Weights of a small transformer language model: width 192, 9711 steps.
MLP neurons of a small language model. Each row is named by its layer, matrix (up: input weights; down: output weights) and neuron, and shows model dimensions 0-191. Each number is 500 + 25 x the weight over its row's rms, rounded and kept within 0 to 999. Numbers have three digits each.
Before each neuron's rows, "fires after" lists the tokens most often just before its 100 highest values on Wikipedia text that the model never trained on. A number after a token or word is its count.

fires after: " is" 16, " was" 14, " an" 11, " the" 8, " t" 5, " a" 4
L6.up604:500515518499548502457484483511527480508493543526478508488529502503500545532509490482521510495514545500464528510523490481443489418516512487513513492438453502535494510528500505532466507535511509487465516467485503506522479503531450518512459478520476528524501465447508473522498504536563503472505477528545451469483473476518519519482492446482486477502481457502524487529463497489472491527544520500481535530464511476516520527525483448512456529525507484503526515492477517497461516527533494511492484508501503496492504496499483522488470542462519476503513507512485534500487466482500533474
L6.down604:544475458500508533506493512516497513536521508486521514470499493551492527545513474471486485544521487469509556493527512491471517462477544503507504465506499465509492526474467534508504471536535530533510475453502474509471496552485503545501486486481489458428528506482501513521490484479496538481488533498535484536536527525506472491485502466481516532491516460508530501507505537505525487476526500465516496511468521466529498448482483504488538527493500526484477506461501502490509524497525497496473524465523475487500513526471493514521493497538481476518472536441487516452530435477503523477

fires after: "." 60, "-" 22, " Cl" 4
L4.up42:492492502493541538489515551544557462479498500516496482514487513493511491518510513495486492453537481426533514518491522482459559488493545453487562467505502491458482505508522461463513485443483496452492487512533475485509563508505479515532507491549492468520485475524508516471492538488524480539493518485453501509488479491491480489518500504484488524515486510534524499483495504465507521480496550506510501477510485498514506502458505488471494498473498485536539505452525496542481543511489514521475469518498451506523531506468529490529498544504498466515459493506493540515500529493497510456
L4.down42:508559509543506543488492518521469499517495505521516465481467462478495475493458486498526542467520513574481460429522503467487485481494500477481522515476512506554490555522491486491516490509488515511495510516485495482477495525489492512490516532539494494555478512473474538498485500507491523529475508557495518461511508478523499476494468492448492504481465488492554483483493505523482507501482508450499475469467509481455475456491522526496478497487484532480537503522457506481504500466487481494487550520490478548478515503502474505469472548521530510464503502474514518538538495530545518511

fires after: "S" 24, "R" 16, "P" 9, "T" 6, "A" 6
L4.up512:483512507492519506512529522513521504484526525548531499503470476528508481480498502499476478514462522522493483538505482498473509459546519498538516498465495481518516505481514487495468525512492498510482492481462491492533458467498481506481494484552493521489463524516504492520499508531505466469509507475485479544543488525491475531527492508496513493518486507556499468498459498500490584549493477504506545472512470492441489500468510505465457512554456485484516470482539504480514511523469443496465499497530497474530482562495528575518471476472456510506506516495513503493543518477481477470
L4.down512:528550511481497530486508492478523504486544510526494519508486455461519523493503494533494483460517523525522466513530504464497511524469453505518499472500518585512512534484506476495466534477468506493509529488524533547510460474487511515486528480504490524526480492543466533497451484532522492496505523492497465520491471468473507447454492518472497498483489441481509488469493454488525480486518467489523545501531487509533502498513521501480444519522511509496506490503475525536511442550522480484506483478494521494482541438476528540519499520493478505520492498487528541504485508491500451480

fires after: "19" 31, "20" 27, "18" 10, " was" 4
L8.up271:507504484541506451513544494500488511513538530503485457506521534527501502544520499477487499488471514489534487474516479486486543482511460549511488479543496521493476462508509515511478513517493495494501501499504478519520483529495503467496545498517513503495498525535495476493487505506476461504448490479469461466535497511493501518452491483536503473523526445518446542502518501487451501479515474551493475475481527483528491481502548508495485516491535488499542446510508503558492491483482502483527486521512500536487513447523431488531504543507551513472500478429484494467477494493523499547
L8.down271:471481510443497515487465502531501544509475498502519504513512490460499523473507485549508509510517557526486469467484499530526455559504476519512497527493499557529528522491442543516463417486484510509473478537508525471533484491480536491460519506505483527515500490502487535504503494497510501493498512491504516491472494514557497471477490509443512495520519503471503494523495505496475503480517539441507507524502501474482493521489523530503487475438505558538478485518511520511462456506458512512466519506551472470489482522576519496540484474497502481489508498482492502492499507484497477490

fires after: " M" 21, " V" 13, " m" 5, "im" 4, " N" 4, " v" 4
L10.up197:546533498505508534471517511476481521483538511493499506530524470482537456471504492480467471514459506537473528558483505513519526481518502537489529505495549496480500482455493498491499514507510498513451447480507530501518475494512489479480518487490497521524533489509512479523523530538478524498499469534485490525454497547442475485480538467496520487484498535455520480487503483510457502546517505508493471494493515505441484552530510500529512453523518498471531501506442425484514511496472477522488504544504491492519514446470506510455476520509562511521473503502508515508510513493489518494
L10.down197:463481467521483501506502508506503474526483495528430531549510451537542502530515481533494510539460459473483512505477510512525524488495537485498482536485531513493489498516508503478522479472488493516487455512480543518529484497481438483481471505527465485492514519506500475470471446479500495520523484487508505486523515455514498486519511486517493555522485531553508511498518530500503518466484498526494485508481526480471517491470467494483470481475494482537465494522492502539545519509494454505453485501564571505503509511520489514474511517545446523504479511507542522521520507478483441498

fires after: "20" 27, "19" 23
L6.up302:508497501534479506530504518484510527462508473517485508486485462511462461525514472564520504535532524520489498479533488462538527544476508502476490434514491480484488489521466514513547514530515547513524503499495486465495483492496464482503504498503507491502482502480480472499527495451462501499479544498501534520502502554503506515509502504502509506530517466545460485541458521481487535469497521499491489491490485539523541495523490449493480530518516490494519432486524514492494504499501495474558535482514504533490476492478450491526484491471500514441549460537488477496488544507462536451
L6.down302:541479502516514513506463522512465526494534507541532445487521453527487487479501459496490471460505443530462534512508493483492510480474503493454466491502477477467485537481504503480498496507503519488502515521527478484501497494505477491497515515493495498478558506530496521564538528474477522493493497479497538523482508489546528489502492513501483519495487502535550540529515488463537507481538505501480552438459465527524510522539482518509564513510480490494528502527471463477515500475502528555525520478512488471462495466483504550523460498472470472489484469493508497522463469477504480501

fires after: "," 20, " New" 16, " In" 13, "In" 10, " in" 10, "19" 8
L6.up311:481480505492497491508512519448520509513503491496479549493542492550486498518544521471542479509461513528543501510523527488535496508473472504473510512540493520559484457504489496471524515494509485508517513476499465501544476520515451442505536472524496458490476496518550514495550506512514532539530500474522495523504502525492494511475497462519479446518513508491490483479508502493481532492515517533462503469501431513525488495505501477487497531505492489476518495490457523468497504469495475501503500552512465484501470505557453489432543561467493494489500495499499500523520539536473499470
L6.down311:471507516484511514487508460483477442465459528513543480507501474484530515474527498466473501510518491489497509511491522513506479457540519494518505472493483533491483513492550496523552459514506531500532511538527501501496505481510490521502500582533469538498504503505475494487451498490511468500473519510445502509479521508492508467528520498533494481528542568482537497480512467483434481528512484498518498519513501531505480448505504502505549505521512526500476499490512475449517483458507510472514491556463508503455520493527513490446489441521469509502490521535496493486477488477486542523

fires after: "." 39, "f" 9, " Sch" 7, "r" 5
L6.up278:532524526531494485478470520511474493535546480484512516540521504477515516477518479502492498518478514504524512514478481508501458450495487525523553505449485501508484539494483502466479501467490539544463473508521498510472483543500467488492517507473523528511527507517435523518528509477532505512483526499470470522511493454508474524487461505464502520490515473519465487511507513490461502526461498479503526486465501488519463510517481491462492467459508527578524476526476553521504501518488517509498485520455498496512517540463529494553518483478476488468524526521509506473502506475445524569
L6.down278:469493509511499526516521474524521474509483485536536453501477458508482495491479503516542521421511472513462464485510507506512485506498531492485507488542501496498484458502519502527491520496541510495500532515508538545504474466529472543524519511516497491475500508475495498457546476554483493493498537513506533512472490493481469509486484535450490471443516461518475479505528508486524492490494518528518492516479491528489483496495487553517513481519458474545493512427485518519516506529543524484475501517501455466518468488529519530492543530478510461493466527528535467468502461464510517532

fires after: " |" 59, " " 11, "|" 6
L2.up207:483479469501497471497577503442517512493461524484512510481507529501487495504496515489505493477486494476489537482499526521539517509487503516459485495520482487508513524483518482554535521530513522513530550501486491551540463478453511452466540464471465529489522496462519513521488479515501480508488535500562493443525507542500483495514487484495517501514483485458452500496509493491515484501481473513548476482487485479509540497485529441509496479545498527500518471476546538476497467515505485512504514519505479524447532475490490499472485477458496522570503524536538471492484502507485501490
L2.down207:508488520490470518520476549506495520483499527522484494494474505520492458483494525512497484525502524465503523535494495519464515441490487448474488451472488487525499513519493563479509457508506483507512500486571522440522484522495488532488473545522497492493489500460486498519503493479472487493507484456505503553494524504521479509535492570490504516486515510458508470543492508480491500481521520522478548562522472492510518492518510497491495507430514445463503496473467526461531503509523487503558504495437489502522529472510477505497514503546519524499504549479487507493476486499494536507

fires after: " " 28, " Q" 12, " t" 10, " ext" 5
L6.up143:486569518503466496529514426502500520509513453491519493519498568459513543469461482489474463476438463473485504539537471487533510493531511540514536499474511484519537497463517500512495498449504531517512475502474499509481503472500504514497485493502497529518543471470508488539502498499531498521527486524533455479509499500491477468504475464505515467460498492499515518466530522506517527472540464504492467479494466501519461509495513468487503463506503468493497482510489494502528490512468477474458534533492528508512465509524544479465477522525500499514508491535473533515495480484569525528
L6.down143:529509491480497527499522504457516490514526455533475482510504490479500546498488553497496535497572504506497534558500518513507459498470510463473487518483520489461541525539510545531508514489475495527508517470528498556494535499491516500523484495542505503484478520508486471471482503450476523501506520499540448480499483550508496492561498516506476495441470485500481509508488489513483511502521530518504526472516495461474509494537516476519484477518491496503519513478511454515549503508557503489452529449468497496482495437483477510509458489488548458469457513502485501494479481513492509488

fires after: " the" 26, " a" 11, " an" 6, " n" 4, " |" 4, " -" 4
L4.up112:513517476487503535482501495503534506490470521489522492548489549445501496550522494473509501500502522465496476527531532498501545490546503508543525477503518452529479525444499466486490504467498489467481490488487449464557495471514503512493538512510542525571526473515495530484484462481506494520527488530486461489476487524513460525524467480502458494494496528483460468479542486501481481502534512502448465468471490478495491487491529555500462540495483461487496487501509515486529533516531496526524506485514476492504524542463496508513464491492480507551506474473494535481514511496530475508
L4.down112:512472519474488473535489545483503504498508512437512489476486503496523506533519525533493473538514469503542511524491490487499484511497444467502487495519549529477525512452480467514473527463504472517521528473507518491496520472502478489519492544503506499497484528549503542467502515533441490498463512520481498487473513526471504497491558511543451512489517454490466477484521533526514457531473525513477446489478497500486529480471481508476488514478496502487479504472514549494505475476529500455493532488442518531485499535508526527529434500509524501523465484514505539491536485520479501537

fires after: "19" 30, "20" 15, "18" 11, " in" 7
L10.up759:476446505486518558544465496430502527510482490498495522493509481543464482441530501524495532500497474498497506489503538502494527464493495501506504512514525533572545500523472454536472465482494509516526465523488504495491518506482483511509510481491498521523501507462508500533496516520516454483499488451442517473516504532473486526493474525493502527525484539478474516544488512535481474502491483504556500463460490506496497475505500546525504534509487485514472449494536478479488485496530499476525528484517511491472494547554503526501475517479488486462496499511511468460492554475479535482
L10.down759:501526479522521478501502455542481526533533490500455482515520509504559458522518477481487511479501534523507513496502507485474497509502511531493489477449497484500481483473514534478525514473487490466494527525509504485499520485534556504469505510499522541494477463433495480478492466483511532505524488549530508517488488493496537502463507490564455477495531492517522488502503489460458545460498458501462504543516528504502495478513550502462477491517500463528514463502503514546547496464494501493512508479502516495538496510428486494465515469508493520466472499482536490555516454502529479506

fires after: "." 27, ":" 11, " Sw" 10, "ss" 8, " " 6
L6.up647:517526512464488499454507524475468464503479508472508501506489488509561465567474498488499508479506452536500474493485530527506504434524459516533553483497493475505489504474467483502515508451504530469471457524489518514508498502505487496490458517491530549506530524471526517496511559513517498509467542459478520487522524474518448493521476499483497499501549437528477483543500495505517498507505518517479514516482503476501452512474512483488513485519485483514470526488488498533488536470475467524527513532479487485463497523550552485480503480526484512534519493511497499508536486506432516486
L6.down647:530477521476491487531538455525459448497540544500440494545495503476535519475520477475453563524471497498522459472463469475474492503473508501463546519551464491476496510509482509520524499505508456499469484487485502516524516501483525507504520497508528483525459525521470497494523499485512523496505494500473463465489505561447513511470516515448490503497510456473513518514511498523476474519528513497464464509540499494494493512512522526498463518512497465553497456492522497486471466506510502506533498556508480494526519516531495471534513519479503540488531500491522445500518510526489469488

fires after: " in" 27, " the" 11, " In" 7, "," 6, " to" 5, " his" 4
L4.up359:509445514462472509499537521515555472474513480494542524500566489492552471489476481507506505480480499477508474511501477521484494512510446519489494542480539500515508505506527469522454495521498478491462502485498541521507497501457471454511494497487478486524517493516555494459460475514469500490510462497467471489502484556508505467516472481505530547551492485494479469474522532517500476495485515513515505539497490513501510519465502552526529520533509522470504511462456549464494500466514444526502514513501513534484536503488476547527542533511489502507501474503477514517472504514488479450
L4.down359:496539451475548518447516514497480495484493514502458478471526492481524495508518495507478531494545483474494498486527490524499485541483506455513507486490466493491551500501518515497516529508466519490516463504521541512496489502491470485463509507448508498505513525472532438499504454452497493509514481473514505514471503508526514474534503502513487529506480529512565528481514516549516459476490458513497496489510504490495470467517468519506490545502441468540497498545498541455522525516519522488537459457467491503495481509525479501477445478539491536508505550510556547528497511498498486499

fires after: " the" 22, " a" 19, " an" 4, " s" 4, " was" 4
L6.up429:511533523487454501506489499457505502518495481522520511474517491511486492530456466548479467523514486468491534511529523489497519460474560501509481534500472482464504506563491484452457510499483538525480474529519478539526509542495487479474483525472532520555518494476509533455506474479511515489534508505423505486501518526504479494495499510486451527504499534488468459490523514464513486509518549469494499534469497477511503503470504467538502514585509495481506513496519497516514471504526498492489511531489456508500489504491496470541446518451502533489463511494487496503477481505530515533
L6.down429:463512506506489491476515497496459503541511454540525497504496504451517529495535471505526493512525505542485487472477457469484489486493471524473506472466579482497488545477515538478498495503507509491489503482513482494507467499498533499532516509505505560521532543486508467470517537522497487504485456480477535514482499478499478510483472477468503536580550447450467531516484501508525528469512513526478499456455507496520507514467477459476461504492487555505476502471484500545512489486527542522489495535528527504505526498511533497531513487463476470495504496470474492523514520482494479503

fires after: "\n" 30, "-" 24, ")\n" 8
L8.up353:532528465522505531489487555487498473463504556520520456527500516505507501495512530483480499471520485488472498537440508478476513484472513538504480488537494568520475557495471507506483474543481479523557517524498495524474488486480481478504488486506465522515516515455532505498512484472481527501487557481484485494539491529493497501488494439513498484511498489518504466450477484497468516481488468502481549497502512507480525536497532512452503544494443472528464507478517486518495506496529490517511453493507532490488468475477477494547501507516486469534466511507522526454517511517505556528
L8.down353:524465488482474525510452501510520511455519532495565470505503527511525503494517520495474532486474433504505483500506489515478464462490564473488512482518512499517537443429506502540499533500510451491497486514483500495511498474493486478475472529481513522525494542477494447488506466531517502496513522497507492477547503471453505470482515484510472515526508488496504495499526457532487502537508477485527410502488510513565473467503476540487470521492481492510491475515517503517519499534541515521505474519523483486497503522510534534519510513512517505448491504481507473518540480510533541487

fires after: " the" 44, " " 21
L6.up338:558497489505514505480524488453499490494505492522492536504530497527477519483475478470517501484468462499472496483500466478506512523489544518496492490488456521521482487521492512526507524538466504544487550535459530532443484516476501530494525480492487517495521511477497482443492528512490505487487476519531490489497501526486524503528494444471518485512444484467517529543505508500486504530486509523534517482476505513505523483522516487511469473492497445489493477456494518472537485473515497492533542486473539496537524469483480470472519500495450545501586463560521468515520469506487534486
L6.down338:474532531537528530498459552486481511522487554538448521516500498538501534491538494514499495513486502478518508476496521500522503502533524484513476529522464502464501484511521493495490488487518488490496495483517541460489487535480473479511443452492480470536529499513497532521492492492511549489456537476476454500466531506490528519441509508512542489493513491468447489510525485447526480492494501485478520460532500518496502461493512483515508473518478487505471474511503483550499520521485514513461439510474489493501515479503505417463514525493537524494488502476534502495522553541491492528

fires after: " and" 25, "," 13, " he" 7, " was" 5, " " 5
L4.up451:515504463593460471515538499508497523487518465500472503484463475503538494485460470499516504460544491417510514495517488503518505480463444487465502505467513487500520492463544483516484486491487550469467528486496482480517530513497517506497510542456496495476479515504511526526488529523490540542539516514454480526501479533488498440524494487506506471491490507478494485500497491501492506448470520532533514500472534503532481543503469502470528537536539513503510498497463508500526457480499520486525508527498470512505518485505495501552470465504528486489487531538514484513497543523507516492
L4.down451:459485542527552488520508574517464515516504528497532497501478475472517531496494503508497544510516537515497481479529493510507505508556486489517496478510498501524493475487475505445502457502500486488486537495496535469477486512477508486509508514467519478502506500486499537448470489546511487470539473503504493484486489489532488501486515514446495462491497478492515475538523474505489484543525511508491495570463509475472526503488560556508503516519542471480517520473488485500496501459498504502526460509452475506501509544462527488484468505524527441449434545495480480516514481517509492508

fires after: " was" 20, " is" 15, ")" 11, " were" 7, " not" 4
L3.up333:521515498529529447481528459484492480516536464514507531442482502500504492515516503518470473520543498492511444490504525509460509490510447515446505537527530512539522489545532516516523504554463507464531506470475465506551496515496485483494499540443483512559526519446470484515497471538517489531483506502483471478498493489484523490518531486493478492514489513478504478505444516477447479503545504473500487478478467502479504520505522497495455457480501475471537509520461503517504484492499495528545493483541486502487528495477529492547490460502522469521500518516476522523516513484507479500
L3.down333:505542493481502511485468509518534499572494512500488505463535505467504499519519531481478484503514476511506498475517513530504521504466507505467497503538503502514462455523501482470529499478476487436505501489550486510546472488477530430516539473474511502541493492476500531514502515474487496508531472507481525475485509527540515466453472473496524497543461480519504493500551517548503440480523493492468492506517446468516455491478512487491472550502463526515488515466511470532528522560501513522503499553492505444512499492484496471529512497504511509502510523502457480532498502461516518491

fires after: " He" 19, " and" 10, " She" 9, " he" 8, " who" 4
L10.up360:522540508483500541476525524499492546525496547524508472440506569508528500495539492474485498468499487488468456544480482506487514498515499497489495508502505503502498498491490527477484505500495482497486511589481480496463498521542478533522514496443466453488478505469504496498543495456512482484507561507510492471518503532524500477462501498485505464452452547527511487472511483528483480518533538537489506490510527493506520493507483455514523520488493462514494503540482492500525495487524500530466525472498486499491450510494486507535483510489545484488458534458481537486502512440542521499
L10.down360:505439493459464482510509497495496517502535544468526454478509523509488491557451472486531456464509508517519501459490559469518503497508470535517491469520528515499523505500482420479490483471538523488496519469514499495478510525473531508547468491469550473485509490525512518473526546508466456499495468521491517498463503487531488527512540482493507519486490460510524500513511485496498519537531504513511510540505495527475517490465503494526499490462524471498503473483538494524497463488457513537542524515448499502508564505475526512481461516513480488502520494465517509490476525528468523497

fires after: "," 47, " in" 10, " |" 6, " of" 5, "as" 5
L10.up670:492496514493500522512521503501534490501520513473455551517552496486533491493500501508527526553507520503505515494441472541516530530478485488496521530452514497507517511469517476491499490521507510496503456522463505494570513498488488517521515449483460502504454476491503447533538528500506514497503581455507484518524531512508470454444544480472500506512503494479466473458517469502511476507530492494475493507534498514508488504511529499475471493539480478466476495488484548461482465481471521505551515537519481472475492487525550485508497495472523488458493475527537511530522513470505495495
L10.down670:504495473491515567493465510492524506482508494482583508508535461524494493449504502544527478443505465485471484497548525490482503440507502556495475480483515515561483491515500524502490520488532494522506507484509503521490482475525416484509475522486497546455477469527524495484523493446499504515503505506474493515506499516479507537517530495469502524500512501489466482476462485518481523478482500503504496496445490488475504509496507475456496543526529502491537509498457520471532527491542500554489492493483459497531554509519487521544518482481510519544519504475477507488508474504508497484

fires after: " (" 30, "-" 7, "4" 5, " UTC" 4, "2" 4, "ru" 4
L6.up162:500518498482503527525525485461521532498491561516512481486467525507493491545490482500481516453457484500484502491498552458478520466492489527482521502527514514496501570518525501499523505496465483500498499499512477513487516496489485492520522474490470475488469478487475481496517485499512486483428490514490481535525477515521527468488519477518482547497516506531488486495440510503458504526532506497455563494443531466507508497542517463508523446484478526472527524527484511474500528516502506488521513545487482534503541475508518470538472473509505477530509474561509537536504520467532451525
L6.down162:506487525484487506483543499510518480496552478499475534464477523480505507492460528443517496500506438513549470518526510490499494553524464478549508454511473510505474541500503558473494506485476497467507469454567469461497462544490465475505514498486483548431513494498460489489530512495494471484490538484505492516509512496517513494509481503498484502486470500502522489483485502511467473509512473496498527499487501446539519489555515521485533504487480504535499491550518464545554542506501519466524503497532508505511524520483486503497488502502548505462514465481472489471503521504530522508

fires after: " " 31, "." 10, " $" 7, " (" 6
L10.up520:518515476531540492524478456481522500456464481473523499490521492488497530548532482503535465493494469512517517533486527517460533488526471486540510518488511526472488477548510452478463488466515505531473508535526514528502526470467494501496499507491490474500518474475492477553478525507541505473527479490455501444520461436481479514516457524496471487501470502495506492466480512499454533496489492498489502484496516485525522500504508483486515549530473507498462456472565507503493525530536498503527514558512496543499522524481510551459508463522512466501504516511532526501524465522481519509
L10.down520:529465525512492471475502483479474527488443519477490548514520507509511521561539526482494478502550508463538494522521481546453546491491478483516477482505494501470482484525478490507525499473511510504505547494499511522466511512523505537507510491481532488500506515537474519517483531481499528477428464499467525471498456469520492497541527507536470507484490502521494495488485506494494500491546488535502529503501446499456560503521518501496477535492486514501498504483503473480422482462509503471513486483511499536528513529451469486570532485536517472520478487462491507499489497483480462507

fires after: "." 47, " ob" 17, "-" 6, " ab" 5, " " 5
L6.up55:482512506515451451489490534525491539473470519518512495482498513530480505505501509489546510531458512474523504544514494491466511462528508520485517465484530500505489501507473509543538490521507472489517476457475483517510455513509503480545504507483538496459470482509484510520473490519514509474474514507489497527528471499460459537537515528514486513541509494444479512555511516536482488480499509486469491542503510503489517521512507465478504435480471494488440524468541505489488491536537460519554482508521478492509501503488549519449498489505476468503505547550507499570482480489501482478
L6.down55:538499555497481524490528505529506488471496541480509475487529526481498491496497491495464504543509430499517447495475513513507465495479493490511496493514537528501459516530518507517503508492492498525507499474499464485485481517471479482476517489536459531493537561507488505533451480506487502508538507465524495491459515514455502475505496506519476537520496499452508502476540484583475547522492529488459505514495489524529486508511566566471514515534525486505513475500475503537478450490465478485487534506499506524497459475503484511500476494483523503499498518431508503485532525469516457486

fires after: "19" 20, "20" 14, " bel" 8, "–" 5, " Pos" 4, "1" 4
L6.up301:564468469508528518528520510477505524543460485536500499480516476509482468519501493505504507482488486498487499538493513507502494540529469505548536478481515484544514521530464538511467507484495495483493539517503512489471472541489509457473547493506517489473459442538494452530499537466495531530466533484487527504519520498468477492506484518483484503481510534501474528520496522510510460520514538489516497474451485515532518506535509470552479443468521470476498476504473531520473517509521471496530520516505513498506459490480527491488517504473509533514539475518486439474446472459495521480
L6.down301:503486503491454497521505527485501502538457528530501515543514479521488490484516484528506499502476551503491482440478531494540523509513484509460484481505509535486510502481473505488485456498519496480523501503531538480507471493516500538490507519483480476484493485549462462496494477490518448585531478504508458518497470532537514491472504484502540492467504448483514490513507488524468465494447506527517493510530490491492462519479527495536454461538492497441492517512527525514511485518483497520563536540507521424467495479486501527542518498517529505533498494467502504506493517468470502494

fires after: " " 25, "." 12, " was" 6, ")" 5, ":" 5
L6.up159:485481499501519457453510461450490502486493520510482491491459503477516499513503498509514539456505458469541494526494546547478518502557514525522491528491538481477501532534539477487485524480537531511514490506500544471463495549475495515490503507490516519499510523492444527484513531537493473479474486451499517492531482461493522442503479468531496478533476477477502497476509521507505528457528482512547519458501500498503522531476521458474518490478490534477508486537488509479492446480478513518503538513538464536496519486456491515477524496474496547512503490460530487477524543501537504472
L6.down159:459543496515528462498467479540511482508489526509496533485461500519524500515541548482491452439521485476505521517482499509498490509487494482548477507504460468516518542498460476515546525496525570466546451481557486488510471479471542510478528483507504466516505487511547503490493520515510491533494510506506470513493500507491498524479491492490500482473484482537506498526503496497463501496465481500496510572523489502460486494469497534558483456472482470479553466496498497526495528509498484485517489494522541467474481487494498535548529483455505479504472537519501535493489490517469523523

fires after: "20" 17, "–" 14, "19" 12, "18" 4, " an" 4
L4.up339:486515536495542498492455496508496536523476497489502512497526508480495518470487489499520495503516485511515471540490504509521498540455531499499481486514452503501469532509501518524501496497527513504497509475503479496507489537477494447496535497479466479538473503515522521545496509569496496476469495484522497510513524480508474533455480532464511480537454551534466498468466484521526534479533531487473493526477509513534470541496519480502442470515472498528565512529468483505531505504465513428512536500519550503487497484462494500497517549510468520504503517483487495481469426490487537489
L4.down339:510512474470490487540523495497527477523501517483479481522495539501468500522486538509516567483467508489466487494523483532495540498523482522522504497520506470505488484528473521497495482539515463518528528493468553489499497484537494487507502530530537490487486481527501440473469522492459509485464477496473506508508493441529469468500496478489476485516476508498484483547458542523510520486516503493480543476520553491492497507490511448548538460457485495433495500486467494530503518518509448520511488527528515511480530504481467547494505512471485541541525485487454519481491558516470504509

fires after: "." 22, "-" 10, " (" 8, " \"" 7, " c" 5, " E" 5
L8.up631:494493479530495484466499493549518519505484532490548502505544511487492454513464545492557426498497491482522523498463501511481475481540535540473491524527536512516514449528532479499466506527489524532463478507494486508478480477491485544504489507491516518523498524500511500529504483545475509515490509476473488483475496491500462466485525502473588547461528507490467494490525497489492542508485488474476521494510528460516457487517477495492471471511448511556508549479500465514485521503515535496502510443498481523496512528492451509514496506519472492467511496522525520512480460489466490504
L8.down631:493506535492490533475547504482501491528501529536547493485494479528471482501433492542564492471471462510396524508447523498465491514470498534523457519497513471536536495531450530511471471542521501536481461492503488499502494483516507508520503497539493476503477503486500511520499488525509487515500530502507500521508492519509456530551510489479492492511516507483522505486456529511499499531516491439514481457460491505498553515510505496480492538485478519495512491512462520454508479480500508466537527472498521486510458515516513426508500509512497471491502538506490491496494517508532495490

fires after: " m" 25, " ex" 16, " Ex" 10, " Med" 5, " M" 5, " of" 5
L8.up378:496518562511499533464515504458532518463516508459467526477537547487462508516479480521515519495508516509489486533492501466507482512471512531524498475487557484501504523484509491500539498503500489479503511543494527487497494520507477506457515499508516470471534513528534502489547516514512522502500470453486497528500474485509473501476519512522544489541513480500483425466524491501537487498517519486454498470456485494472431514469450526498509492472513469519516490468490444477526531514475513520539476471520504523525502522511522512477498541470480438521497513529539537498502455490528473493
L8.down378:497503506517510519533514476466485454492511532478494475518465492540455516486500534478495468495526464469494504501506535565477468533535528456513517528504507468442465518491483539517459547527477470498526542478500523532465482511514510541481509517520504521495512522540522432485508502461508494482498500535485493463464519507503501540484533488504489492504502472515446520538540507447494486468526465473485520540483526470518497478471457544513481485477499448496514481511523497530506487473476479501487485511501479494526531538492515521490495505554492531475510517476486500491515463523508532492

fires after: "," 32, "." 19, "ath" 4
L6.up252:496473526526506476454468524497504521483506475495465518507509534476503515505520472541543483484489526495508505510459457489509538511451467485491502495417515470542519464470530451520508503523501504498484544450497492507485501486544497531505503507455532509486534495450464506478498538511497489502480517549513490488473508535477521522479444504518490521545508524487518497523509457501484506469471517540479574504494501500499518553493480474509502491489503559523475491514480529526507504519480481537481503526509486475542519467496484497469484483489507489479496483518480543512447526508481496547
L6.down252:473514558524501513543514556526491465509462491504465488510466518516496498448488462457504489500531499504475516499537488525480504508509512512494489472440511475488540484480481512510466499456467517497472521540497508486515476504514463533496480530499560475468533523481491503506488478512519453452471533463496493479528484508508524471473496527523542454458514514505562500472557518490544502508505490519513458506487511523492483488495488538477493505517484481483482477498557522483464459475455492474506501498506522501488494522506514488492560463531503487509511505503519490518487544536522542521

fires after: "." 26, "\\" 17, "-" 7, "E" 6
L4.up170:533546497510477520481478457517491480455477519479521515531473526499491500544471483518554494457500487489561462537491520502486477460483527485471496497499466503476525485533521475468470475478492512496498527494454506539501526508496540512489549460515515529545493535524484502524535506500499520499518482472496501508499484456460520512513501454469494484529494484517478499496467503523538524487462554547541516539460483508525531520472518516483484486486494443488510483445549468517526492479477494479487505501488494487499505513462505468530498520545490496496526530495515478545552495529478503501
L4.down170:527483524488493467534516469507516516532460518489486480502458480500535521500507503488557457456514531531514482511497518491514550488480479481517485490505535512516475495517505528481486537492472523527488494476480510485487514552524494472496484504503528503515490510478489490476472483470526512523478514486540554472491562447508481481523506554518524507488521479488511453529525515494473486493512472491509507483514432452481460460481467511484510523520514493492508482441496487515476503583532498478527480475504502480507466491490547493505531502476560509544518501497461507481493543451489507499

fires after: "S" 21, " S" 12, "A" 11, "E" 8, " an" 6, "s" 5
L6.up227:502548508561499546503478514478511490495508502505513542541538504478515508503514529484499514484449514533493519517507506509540474506525521511497526521480482471487511510526430514517523499515470514499469543514499515514519483553504464509482455515478457511532463500517508426484521470494549518474533493510507495516538489471480492448477473491525490543509509458538515493507520459500484486492504487472497460522461481498487491490487481466537461507502473490476530480470506473481489514484483455462465500468469505519534502503498487541498467479472476519505470506532550530490479469455505499543
L6.down227:480485509533526515494526507484493526498548492510527506436434473472440548510458531487486519512527513506535488470522515511494525515493542486486464494483504492525507521488466476497511499520450533504491463506478543483484499495482492498490497518539482463524504502534498525486479506511509420504490523507533537470509476537479542487495502517465521477467485513502463466479468473496520519516490530473537522490515451483528492473501504535509519531525520530507491532502558511501503500533501533482490540523491481503520517474513494447514461468490452492487513493468496512480486509566494465477